{"intermediate_size": 960, "vocab_size": 11866, "hidden_act": "gelu", "norm_place": "pre", "rope_theta": 10000.0, "init_std_up": 0.0159, "init_mimetic": 0.7, "optimizer": "cautious_adamw", "learning_rate": 0.00131, "warmup_steps": 299, "decay_shape": "linear", "final_lr_fraction": 0.0, "dataset": "wikipedia_en"}
MLP neurons of a small language model. Each row is named by its layer, matrix (down: output weights) and neuron, and shows model dimensions 160-319. Each number is 128 + 32 x the weight over its row's rms, rounded and kept within 0 to 255. Numbers have three digits each.
A block is one neuron, or neurons of one layer that tend to fire together. Before each block is what it responds to, as a language model described it from the Wikipedia text at the highest values.

Responds to: Years in biographical dates. Four-digit years in dates, lists and sports tables of biographies (June 1949, In 1977), plus passive "by" and narrative verbs like finished.
L3.down687:118139132082134174159100174058127148097150207173116181146156107182107148168170144133110129144182100092151127085088095113122116126173121065110135114102064103125172169153136104151182116144181113097178113107152147112180162131158094156110146106119151116187139137179177062175140144091118139092145128139105129135085153109189097121101122113077129181117187128092132059129144108123135168166184109177200160202140109129122144061095138163135129187040110131161094125145138188091168135112112088

Responds to: Phrase-ending tokens. Last token of a phrase or heading just before punctuation or a line break, like closing == in Wikipedia headings, -ly adverb endings (slowly), and years (in 1873).
L6.down214:105102182086145068106129106165159173098144054074110132137213135108156137066163151101119078113163109118086161120172123154150160094136171164081112120154139157103113166130094096107149134107190211084169124084098115103126113121090126115142114140139120119151126132171129146120131100164148080150201133132087137110161158121144132104071161144184091102112103111133129105104122108177145159126133170169190132081089135148061099119146173128120160142127115114124107135148142153167118093175112129
L6.down487:166125158118139097094098129145122081111103070063074179092112120084143058050131106157105107109170138101115167132027132125149126097132112118123124107128122132136156178149158124058207136100093131102188190102112138095129116140167162122156144141104111061080098166156149137142135041168136131123153088125160139106182099143151099114141091174145132209063154093165112110132138097132130122151155144109179110137181068165111126143112091112149165163155117122154185081149158123126088059100119082
L6.down694:105082133097092108082141142124135192124122105124124110062176130130128107133143157140135020150100099132099133112132114143138096072117100099066189145076084122109138194131158092125194173142123139156081107235105174156108121174185177109123109098088149134115153121123110177069094115143158111139147157136091163141152136090077120116137163154228110110086118102140121106131169153110129175163150115139159173142144151110176106179164172098114112093160188147171139133197168171121096099098100124
L6.down851:136091126120151142162208105150159071179154084062113145085064102132139180117174085055145075129085107114109154085180151142100108111118086132041102119141066155067129110141096124118200103150146137113125140146093149132171129131162100129079129135158161130163181123130142117147170146153083149133191128182126153113130130112143164113087152104132163122098124104164067082097113062116147083133156154113139107067096095114137097115120173105141145128124139069099075142085090171123137134107185112

Responds to: Other (additional members). The word other after and, with, even, a number or similar, naming further members of a set: other artists, three other Justices, six other siblings; weaker on scattered word endings.
L6.down329:140178148103128093085107107114051062167138099156149107134078084113103096140132135119152136125099099110129105127129098112122095160075156127021082146128145103113125134124112117139170111165110127100117116138142115156130165148161084183105142079154098119043137163064074075085121104102133107153152091131123126142106130135111088141103158165084106112132068098087117140099112111141098175158174101129077147164081158155150125094092127139112102121143124161072124116170108144136155116093103111
L6.down533:164077100129127111149126136123140095111175125119152197128145161147108142116148098104086045134122130098059071112099204123130158125145134192000114089130100118138135154134140139169136151206083103070143157167117071110163163162130153084147115060179086147164105087209090132098146096097098146143172146125170096110116129111156145147132131138106118175130098122113102095186150156171187101145102109118098143116123092138132152139147077150122145122088141164145116090176135080117105148132141161
L6.down570:085167199146149108094151133149135126188108140104145159082148057125108129167111065127170108128085116111103158084126127085142107153130197123120102171128094099127047109184089122153179152120142191125088117142189165091146076112115108130147148123171103157095117130088089137111120145060088164125129141148119140094135143108091150166086148153111126077200080118192163064109149112122136191103124092160154073095093151117132151068099112142112156109140119145077128141151176128159217144146066082
L6.down739:144119080138165111088113138036114119132115155098157082091121137163157116118149118126089064117102144139161114124079148127070146118112123134148153162139135115137094097144132158129139087255132063137097123148165162108158194102148078100091101091119137138148076151134076140172109107122166150110117130120160102201106150175137107126101078126108207172141087121111134189133140119117101095174167097106122122239138100143187145136160142080183109168126103156101096123111158106150132146076186173

Responds to: Release date fields. Colons and final pieces of field labels in discography tables and infoboxes, mainly Release date: and Released:, also age, Summer (DST), Appearance.
L3.down737:089142103149157121100165120080090117126102117205060158109133113103137083099075138130083097067013064172190104142149136146096127080155096142137099134126166196120086109112115170117131155132139096146131140148087107140167137105113100137118130140119134198119194165106127135129150116121108139117161137139088108097099126124112115125162112127128167144130159168179083148128135084098098179079181170128184166118130080149147168116065098132133130073144115164162197149162171111142158113131153105

Responds to: Time-specifying modifiers. The first word after a determiner or preposition that fixes a time or event, usually a year or ordinal such as 1932, following, next, 16(th).
L3.down195:101131123138114104115117109161094125129130124107144098140147153211140135153127130158062043117153140119131103106109174104152122090100117164137065146103114113109096103143124123129150108139136103132146150098152091078103175151118095128080074102159123162150079168105072134111124158173126166031165129171156055155101150143088075107115141136169094132054136136143156169131118156139131176163100148113138107154142061071109087107158146157134141109148107121103109165148126125163063156130162184

Responds to: Structural and connective tokens. Fires on "of" in "one of the", colons and dashes in infobox-style field lists, table pipe separators, "also"/"only", and mid-word fragments like "ster", "cl".
L6.down27:137101138160090220172147151116140109152122129166123119116201113139140090065122081098157112134100131131117120123165154034162135129113141163140166187103117155097122090176172121135135097104141124122153099076168137085184126142121114116099102160187154135160143159082106190151154159103154107139095114122123121082137075139117025153098087178146186149150075137150141095057136141063130141142086125121210123115140087112108121128152159146156168076114195139093150146124102074174139090096062112
L6.down348:146167075093088139126143141139118168171152136097131120154090100130116166136111183182143157141109116113164171092105133081146138174140107134083000154127108103135129172128064134121166079126111150168111103142171144112178110105074135140134107196149124163134141167146159122087130119072097112161109124125116133167156125101121099139173098132102151128134060135238102090112140092095111084169169138170145091100116142149120121098108163092136115175186148136092145157140133143138140126128049065
L6.down710:103145183098076188081175154128148122173124136136189109088157061141070098067101131087140163189073075124137105170100165069174088161128181164120188129140144126168150154174130158080125117049119146126106115125138164142171149130154097169136125082174135144131117155088082166127154113130129099107105066105137125126093114129108120170175133126159123089153090147128121116096146126105063150143149142143189134120091083118074111107141182151104159097214126165106112151142118136106135106091096098
L6.down913:114123146140112146159068185155121144170117131156132096134156061129126090083096056141140111107073098121116061157125101088122122168125164135126166191144108102115121114146154156108167109107128147089089115133116152104125168131153097154136108176148143112152151140037088156142126155121139157160122085119129155159109103123110000180114081165151134070126039089174130125093170111119112130153118137107205093103143054134099136106133160146147141076129201174097134135136104093175143107095136106

Responds to: Field-label colons, "of". Colons after "Released" or "Release date" in discography tables, plus "of" after "one", "township", or "census".
L7.down33:082128143099138131126086097117129069109151200151145128092175147164097219095120084071123192125081160094093137118173106137125094091131153100095193152171142127130164092105143127127102184177101120146107153094091112127154135082164078128136112065149146097124156135109026140180126122105084153132141119111097104118134148084103139133121120140136087090177133121143125122180115135082130207144210140155192120121100126119090100137125131147077082116177165135101078131144125150115129138167143115
L7.down84:173114108148130167095107101136130131148162182127092133154132143190117164074134109067106199131178155110120129126159182136085111135112091126121121142157170138096179114088084147103153181139120077152173159160129095050165195111134124138098106120132163124127133116122094112112102164182165107114198125098100138172107157127141118113157122114135160154115132127088151149150139129089135089118168110110139096152066132119083130148137151127086147174180114165108074126172067086117114109181183119
L7.down90:097103128130104177132108122114094084116142142126124114120170161102158026088194130168145234113156132137098100093131109141142114169139146126225158126135103115101122222144178160114101160104140137176133142091085113112137144111166072157123120120112148149086160156084165130136157085151138130121129123094151134178135096182130087085121074152152073182097101072113101151136139158060137122109163144133145116086124116106184133171141181146162122152098178130074061134125081136161063103090139158
L7.down118:047097155150140157127104147080132131117124143114096156105184116144162143072143130164162223122170134131116134113112135067088124150100092069226148114078116129120151125082180111089086105172135116104139113080155110164140118118136109151113092158136149126095159120084089133145116136129119130108137129105156049131151068120089098077126136155107170134063108117130156129166134171091095147109140141130181106141096115130091108198143179144123121111120138155094103087131080123152062111128135154
L7.down192:123082100108133123158069141111110139154152122124115107150135137102188156079102092180124144123110146122165190096151131145090167139119065141186125163159149135133131088118159204094097110062103157075130165086130162149197151106143090099101091184117125107177117122111180151102126124102079125157141168100121092167109065148161090145125148093166198090110119096199153116097159154149083104126135158073158135138150132154102113155145168151156129150137133175159139145105084147145082106089148132
L7.down222:126098096116124142178167149138114160180137178161074134126106113136155128103132130177091096122142156152108139148158165101029148169135084144172143222118123124087160139160132151119068154105127127129141133132134121078105190116125114154094111190154111150124119129116158132108113136109156133103134135135130111121117092139132050119120056135152118140126118116159201085122165130078106070107177172091176109105151111123125133125099161121127166096135177187120101133162095094168135160129151101
L7.down258:180108136152136183110080155143090119130138160150134086178123111096120137118157134151162169102151132149136123110095132177088158163116081094167079157142149121089125171063102165041127129115105114131146162136109092069167150103131135125149098159081153142136112158089092105134135125152196137127194148081095176211085135124122114115145111116136136166093084084114157125203132117094111088111138171130167088123071112151117128118131140124162145169129101168112077075158078156127095144093139140
L7.down293:151136132108106074137131140122102109164146134123089131075097144115117129074102108160147255148078121110139084109141113108132123165113082111140078122093144158151141104079141171139142120169146129069115194184144135109095087122188150180129103207101135112106104175095122158131155166080107137145170107089143123162153148142121158143146086144179102084147112095120144125065159117125121061123169122079138092109169116153188142117120100111153168145120120178134184131140121143154126081103160102
L7.down454:149148142137141104095189112139137089147151148067177137147040117177079136089111124086154198102172126147184115156168090101152121093105176149099092108170158146159145132142138145156111105139126100146150147103157079130095165104129057179121099101198121113127122103081103136121154142159148093106103115149119069177114129145142165128184159114107136124132155181091095081161086099108114179159174123143094150188129097117128118121084138067072155090151101151116105157128123102173165134153204124
L7.down554:157086079161160160129092162166126140111147127155098090139068113141126105117126144185079123086139174126146147127124114123105167146108124080185142213119136160084125127128181123086147110082137115097132137136097173102168173132162113134102128166108141145178125142089188091129104159140144120159150152113131165189069122193130036137135084144144164103085119090157138135108161153114153063128122142135191146070148146111122120136121173193140126105113215178090110136160120101128085121076143134
L7.down635:137153107144135157116122112140114116151106132115139143166106150163081129082131090096125190091148119124105171161201146091112090146138104098101227110135194123118155107128101112102154168192156054109186127170129077094076178098156146131113111126123143080129091136139053106111173135172158143154118074122057091147104167149163088165134098140117153123163156119005143097102145077119139185100090097130092114152120138117119130162075122149098140128125133135189096122134143060159104134119178096
L7.down713:106116123095102125141164143107115076129132168174142118108132101115079112136126085142136136164104147156103053177127113120088138124150115134120131087151108101179147063109178149148068119160159150165110164190131109173122137123115108130143140096172094143136160126134157145153094109107106141123110139133129107076127120150133134138111145098165116167129181129038121088133133134151110190150096079126162168143097121121141117198125177105082115161128130092142150144129124119157132128160121170
L7.down758:123095109138136158141078133089063109144157117088138126157088096136091142078159124087078200101137131136137132143187107115073158157122088134141132187160151153151166139095131169095089119163135130114183164117113102150174176112166117132092105160123144080133105119070159090121147161186105116147139146141102094191107132124168081097102132097192138160069142135125157088126150077077101113127165145092149157127117116116117131207127171150145128139154161163106122139129093095153105123125126109
L7.down771:108084142078142144112198139104157127158133199079114150158110083145067159084062043063118159134054126129126144089098144123144100146124110109061169163109138106139054112152159129130133126116162105111113143151177114091107147090141146150136138200157123110145067153175095121113168122137172076129104131109141125107117122120169147141140094124159101065129120133095131108160136128148116153103106124090151129144112107105088106115107159170106141059192138157108117180156107084118116114174119128
L7.down816:135153152177116145096164163126113084123111145113137131130064105152059124112151040077119120102129111122160198166169129091071129135134088107073057151156151147157158129093139126110088146147125078112153159158152093164089177100146093125075117130178150088155130164067093145117118135099114143104106153154096084163100133162155073170088099088128159120147120163072116046142151082131123172137170093144147092120096116083120170125076143156100153157154140150146124148135133103159164140152082125
L7.down902:168115148132133130105087128121117107148180150095126129174123109169094185049099166135178255147134118106100158082133153128097123120125120102123109155126153145127150119053131136081156163118103103121161141136141107135164173132169130166103091140120157107086133158115024092104109120128123124143139129150094121230138143099149066139124119134136112147148120112072099156148112113097103106143171093145174056144109144139127136134088142177071116107148175136034160124138121108136117121135136143

Responds to: Years in dates. Four-digit year tokens in dates, often after "In", a month or "born", e.g. In July 2015, born 17 November 1962; also list-item dashes in infoboxes.
L7.down0:137055159106065171158208099149090089100162110162121107121103148105103134113177193115133105091156110144094141201150145129172148131154140122187089198164133088139166142141136091101142168110106159110125155124110159108115077149108141115102143190108114078114137192164128173080096156150141088087148126116086071133138172116086162088078143117161118130121137076150202115119107134122111169102134119185182149070090155135140118125120197131137112172106113147083117103178136041196144108184121137
L7.down8:134137131139105141161135076156119133124102108149094095139112088165138143136139231087120108112070063173145112184099134080138079145167120084179170152128213105131168151157127161118098124109099195188112116109101095141094122151116092086111133127115118127176124106135170128158124180159098129167150089126130081077120118137129083103137089127129159092114101169100160094118128127095156138117116124034108162080134177124138150128128191090136154167107103097124144174138105168135137124151139151
L7.down31:113102161135158171107129126079120147104135124092136224130121150088185073136133168165175182116111091123113132133087145093145220095137166126158069129113102171140170123153128178139104141125132144110112149125149135053061129170129103090078134129186144141110152101085134093218105186051133125103172085182138148119116142117128088170058103114099172131126195152160144176142106169129108112098184122101160095102111173153136126079111142184086133157155122151103086097141139154151129193119120058
L7.down36:108163136168165100139130134118142101152106123091157067086096085147096099107131109158215151142076147105117155117115089141152099133090134145162097188158146197091120128150074136141168130136166095165131092168091178070158152129102101106109175170081069162089103090134095145182177091096150140121122153110134163143223139170103188143111076114069145113114168112123199140105135119053194131101173131084113111161104140107094102138138189166200104082139157128168148146150140125094147122231175143
L7.down38:115090146107138082080096120210130095137138101139157118180136137113167158106186164120083074097185067097148095166113133091123138087154164138120132147126139130156131099109155142153115096130088213146171117167120098160161156099141098065120147099120204107142154115109182161156151134121038044126126129124144091170105087071117110153140140129149082153113152138138156145120146118160105116114140091144165122109146089132126144068176181115111098147095114118152114085141130133171167162139143148
L7.down282:122100147183112099124137130102032071116138115123147150123154113147113116169117171171105255093141130143184142123126106109163112107128144134255088142100100106099107134107134090163106157072104129171119171129116105127110140133148171141119171159107133130146125134148103138128141152146134065115135156090141105075098114164092106141138149081101122169147120175123142147137116148143111135165137118093129084129206136128083159118146123162091122082141114113128147149146143112130189156150139123
L7.down305:144149138156103136125090146027132124143131117126192103068123089153141159091130124153119023148119123178092189117071108111151149105157156114063157079106112131071122144127122133132171166205112092114127156160114111140165148130186130103120140157165146136151108143122111096138129122158089131109153145102176169067142087115118089172130142146115141075162152147125080191154099082131115170159169136131189178145162109141102128063116072183113087153129122049157078111113107164165100134113159135
L7.down375:162127128172066137080164096075120037133174193107148130132072105119199135125102091149188129144151170130179137146127125158136099159136166129209147122107155136099155163097109111079118153153127155134147164140145090134136062109084171110137085163183116178077140162131154153140082122109160098084061087108188158145118124140156129146142087117112126173144074091170167100133130190059104124147088089148144132181164062101140185156136095161148105165118094153117153105138145116093059151164112165
L7.down384:128123139136179149126133091210101103125109068162133132150144100125125161143113133141118169086121066200144130161146156168123081130126149155185095151144118129156123100102176155144162074128152127101140131111101136179099122142187138163119188115171150107090146121117119146061150106204090122129114179117149095135135107123093134160153126154187178128097082060157149182144117137131107054170117116229073135131097125110136164146108079138081089137145170133057126078124088119117083119124159170
L7.down565:144092156156147182053147140146079152142136113025167159134108161136139115086138203136129041162094093189131098124135140064134117168158085169155118165106100105121132136120119164098123107173123112107126106123143081116202207152098146063138122031151103110125118121166159091111098141117090115162050141119135129141116112114111120107158141113142127108142115097133178105154182176105076112143143045144163122149113167142112086204141152138165097146141090160137125155053167114123159160139137157
L7.down632:132084171132156158167119103103144146117075170169154059140104134111132073131112096170091184125166179136163110129154138100155106174153171107150175130085145130148116066068127111178058136084131119150097124114115127166120150146130055168155116068139163115162094145069110119110108089108151136101093116139171150143092131167122129110193103082131118142135088116158141150114137095073135152045093133121160142100191154091227135142124122118109128067078093157149194127109174145117099117154106138
L7.down686:143134128117156099120125082151150112136119095143137150133140171111113073162134117115097141084081098128141134099115108136133088156114084151197133129132121136175129176076099073094094143078106138119142141112156127135098161094122085080130143139169075118110141142172166107129108098090112097111144153157191123124136121179155152144112141153167138123126123142190149134141198158116175110156162131108205092134110167098142153136107186110231143078152166111121082146184057088121109133124093118
L7.down718:132102123101111160149074106120106118101145051135125147119162120136115148119179225157153127118126137091114149168081140118137116099119158081206229126112112044151166158138120169162099169176081149140142195161145147173109085180153157133123155108169154152134138204109158162112175153128097111141141137121112069104135109123129120112104085112110122125107143151114153134068114126108161117160080113174142124156196151145140124129115118171108073109085180143126140138132105092094155168112124176
L7.down720:185070209128136102176160157093106117082125128087101177130148155090176171108162129172111025142162140070119151158089141072165179155152090111075156106106129092123112141181123103106078104142096162130173129094110131135135132199121103122117142134098068162144118153129156135212088133132182118145123115082126110075109151131124135145161144055145137148194143071139143104142163085176093072113127150135135211086131160129024117163118140167143093171141063128125125112120130124130161109159155111
L7.down891:120150166094153137195115107100123135099116091142165114081184126183165206127152184179168011119166133141061155148074126119150088153155119110153112111142058073062120124154111135118143146158179170145118152143181130128147108182128125160128161153165092109137118161108163110148115146108143079152114151094162112145142123119114094097099111172130083122125115149153118133111115123096114131153096087184190180143195123105123136136133084175103088110122107087146094159089109146160115130115123106
L7.down899:143181128062095130082073126140122155150132127119163127161162142080148136098142156139133083117130127154128156125109144102145179115134110160098108104104173164130131060155118131115104147066134146113120108113072129145128076131121082149245098137125187167122146155161085132140103152155155042150166093091118132068096124083117113129108122134132121131139125128074125171147133086182180130112077114092110192138120150187087124121125120137067125187144099176132135083157205183081152105160087107

Responds to: Modifier after determiner. Fires on the first modifier right after the, a or an, mostly a year (the 1977–78 season, a 2021 film), also adjectives or names (the Chicago Sinfonietta).
L7.down42:164090087177183107137110131097114131080183104062084165108144144112128140101186132088080157141146185103101062164130118108103157108139124228127141084091135083137097126149092162145101120176085136150120173157136107134138135132173111142107115115107125174069168113156122118165106123144103138109123141102159106132126160068166142154148140141068176107114085084135102173118145118125112118185079137167085136190094160192096139141083133145149160142164172128112100125151143065061129151125091116
L7.down64:176147115101155129113170141132094098122137118114107117148142150111133186162186206121118046142134109161146109111098131163122139091164126157118075098121112090129134089145114126154088132203123135116159118137118010139171144129150115099121129116146135140123157084189099125134125073119093144111158198093119160112089136090167070125135146155074141164147090097116124174185116183112087124142098117138054209138114127151099120156095079143118102154099151100170160114168143144146111159105101127
L7.down160:132118130136159120128185060112145131087135120098103105109127161156125114080120139152116165101165114136118138117093090132092107126117119068228152130093136149199152150127120089138158127129154088115115096075144171124133151067168166139118127142127170113131099159096108094151184145139138134084218098086148132140179134139148143155112134127109141126057146052179102123179162133133150145197119110135178113102125099126141105103186195114182129165164115139100042097150144187137158125122081082
L7.down399:079089057079122111135102136153146130148169159120103128130179128124180113146086091120100153089111083153139146121145149117069119159095068094127128152105184180165136225108152147157168108097156130127098123145128126115149128122163078192083185146138103132115117186135109119130114099184171097147174098086122121117165154106144114111109155085138197144143120113080164121110096122105116166068142143144141134134102114103117175038169142106118116135110132117140122142147112143171145167202146122
L7.down435:144128126096077158133120147103076113109110105136132111173118170135138061140140163097135155070112132165156164098094125174098114124110155132162084151099181171153169178149128107101127194053164110184103108137128191120092077136176140108124097111089123121122100113165132170112135155117178105114147144100094098185108059129091143192080135146148146222102124108165119103067147115142129154160094116106154153107128132164127125167155176138138127125089081137151135119167122079123135149118153167
L7.down492:123135103096107077117123126121187156150171147121155137090149112129094101165095082134071108073085181134165064134169127127076163150054141095078082156139148159107127090112116133172145155108137121097098113113079150162148123120177117196167125139118161157103082169119078114179101097125179107092156119104125090087117118093134153121142136107168118126109143125137149105136140072176138154093170147126159106091114119132118144138159184121127140124133165168166128123089150103136143108202164110
L7.down555:111097099154173085192132116126155142117134146086159069140151148181167215142118164123118154122158102097111118132141120117071102085105119147227130094137137111138179133134149103164085142084146086099127149180125105162080150142083142099114131167148080097124093131075115153037097164142067103104137099114133166191093123139103120117118067131171115162108061111147159108094108165107186094127118144103081150127136121146153119135153123142101148067112090102127142085111093143175175117139158202
L7.down639:176095134111137143180123111163106174084159094141084141087164160149123097111111162145068142121147135166098172199118142138145156118102116096247191154122118086130170135122161081137172136143133148115103157161155145141068115141134123087073155177130115148114089162103109160098059124123187191201087092124162065130151130120128150188113121093166125106060120101140100106081131108079138128135136134099138096072148168135146145137126161151110129142157152121077085160180153105179134169125177149
L7.down676:131066134158152115171154145114081113112122083057089188087199114201104093140113158096079127135107114135118158155140101173144121170149110172146158182106130093151174110143154153115133105122093109150118140180093123114106123208129108090119123141129089155163136120168204122080157144182087107188158137118141136119142084097089065119127181073118090094098123133141101152109118148134141104164170174124133119103132110149090166113133157119155146150179099058154077173132084123148116123146135132
L7.down703:123135170132110148161098073100138082160102134109140053152075131121129086142128203157187144126141143127114192131086091154163092103144070102242093110192148186108118143103092122177132196147140142132114142071086118086113104064167161078165041129137168155079166129099170142118161130117133124111151126084069130171123187081150172138089142137107161130127160160106117111140124131160097189172107114130195194096133153165125107108104138150119087117158054183084131124146121111161168114105109144
L7.down748:137122052129082157119086130169177074180062099137099138100150131194149143163118084090101143121111132106102117083098096111163114156044095098089096145146039123153122137089097092133159151127113161167117141165169157101190165103146143123124175137153081111143052132107128175116155094134104197147101149149125139174119089100175141128112133103157108156160138166127144134114133084086150130118167196160095103174167118099126151095198161155211118069166132079144142122153059098159165078130143141
L7.down776:096107139106123129143119152168136087143174114119091129139191098142141206162111187087131176120110113083087099146093132114141194171162138082154126136137158103132162170140110093141148149128144155116068125182108121065121135151148144098139139182178130123111110145159141133074069070098069189168175115132092165191178087131144123143173122138149088164121092139152094146140085170088104106107129167121078164090172111110101148117094114113063095157108110089135103096158196146125102126121143142
L7.down781:145153171115187161051149131118084125125148148134174099098120150170137128133115133186107185137096075133161077135132147130112097098099132110200162131172113126120078157105098118148130127131140140163127157146155110147157122110109160139092131088191139106084086127176108125135129122105133134134128159108158145161131187146132140145144097154117166129118103152104208121113157125095168206195116129147124139130124117120154082147126139100160101158101155100124162088122128160115189111155156166
L7.down890:082132149170124155130123141100183154107080142091161150128128111176142094105118170161134205090061110147160088137107106111110199126128094106193166137110124126172148221129122138109171127106134111139115125146097135056118085087129102132155122154126148087113102137120076125104170116119122141117165100174145154180117113127148122089137202130142186096077158104096130172138099158173117141159142149089162115093102157096108134168114106109096143165126127163101168135110104153177188139215107125
L7.down950:123094142144132125117152169092148163120170115136108182071150143094158063140128097049078127135114125106128128166125126140113140102127158136129165174071138167110118166120129145108156093118168156096117137089077093098146116144178125184130147156115142138136130182125112112162129132155144113172127144172135111176058094126116099182168113120148140123078116065127098101085153140132133121122091100147111068084084145119102192110095142109141116145172125102165127170161098128201112118099190098
L7.down955:166111190096159112117164127174120151129141140103121148149153168141155088137143165125111242077108166099073157095138140112150118155129131091202142094118127108192150162081093120152142119114192138169097108147147078161126206124145112101165109132126150139084119141092086103199209107185110103111155122116118107143118108133157149120065095150149107117097105148139124120161129127117155167127175155141120147099142111122067160124123120082133159114164122109132128121152123139132109107117131101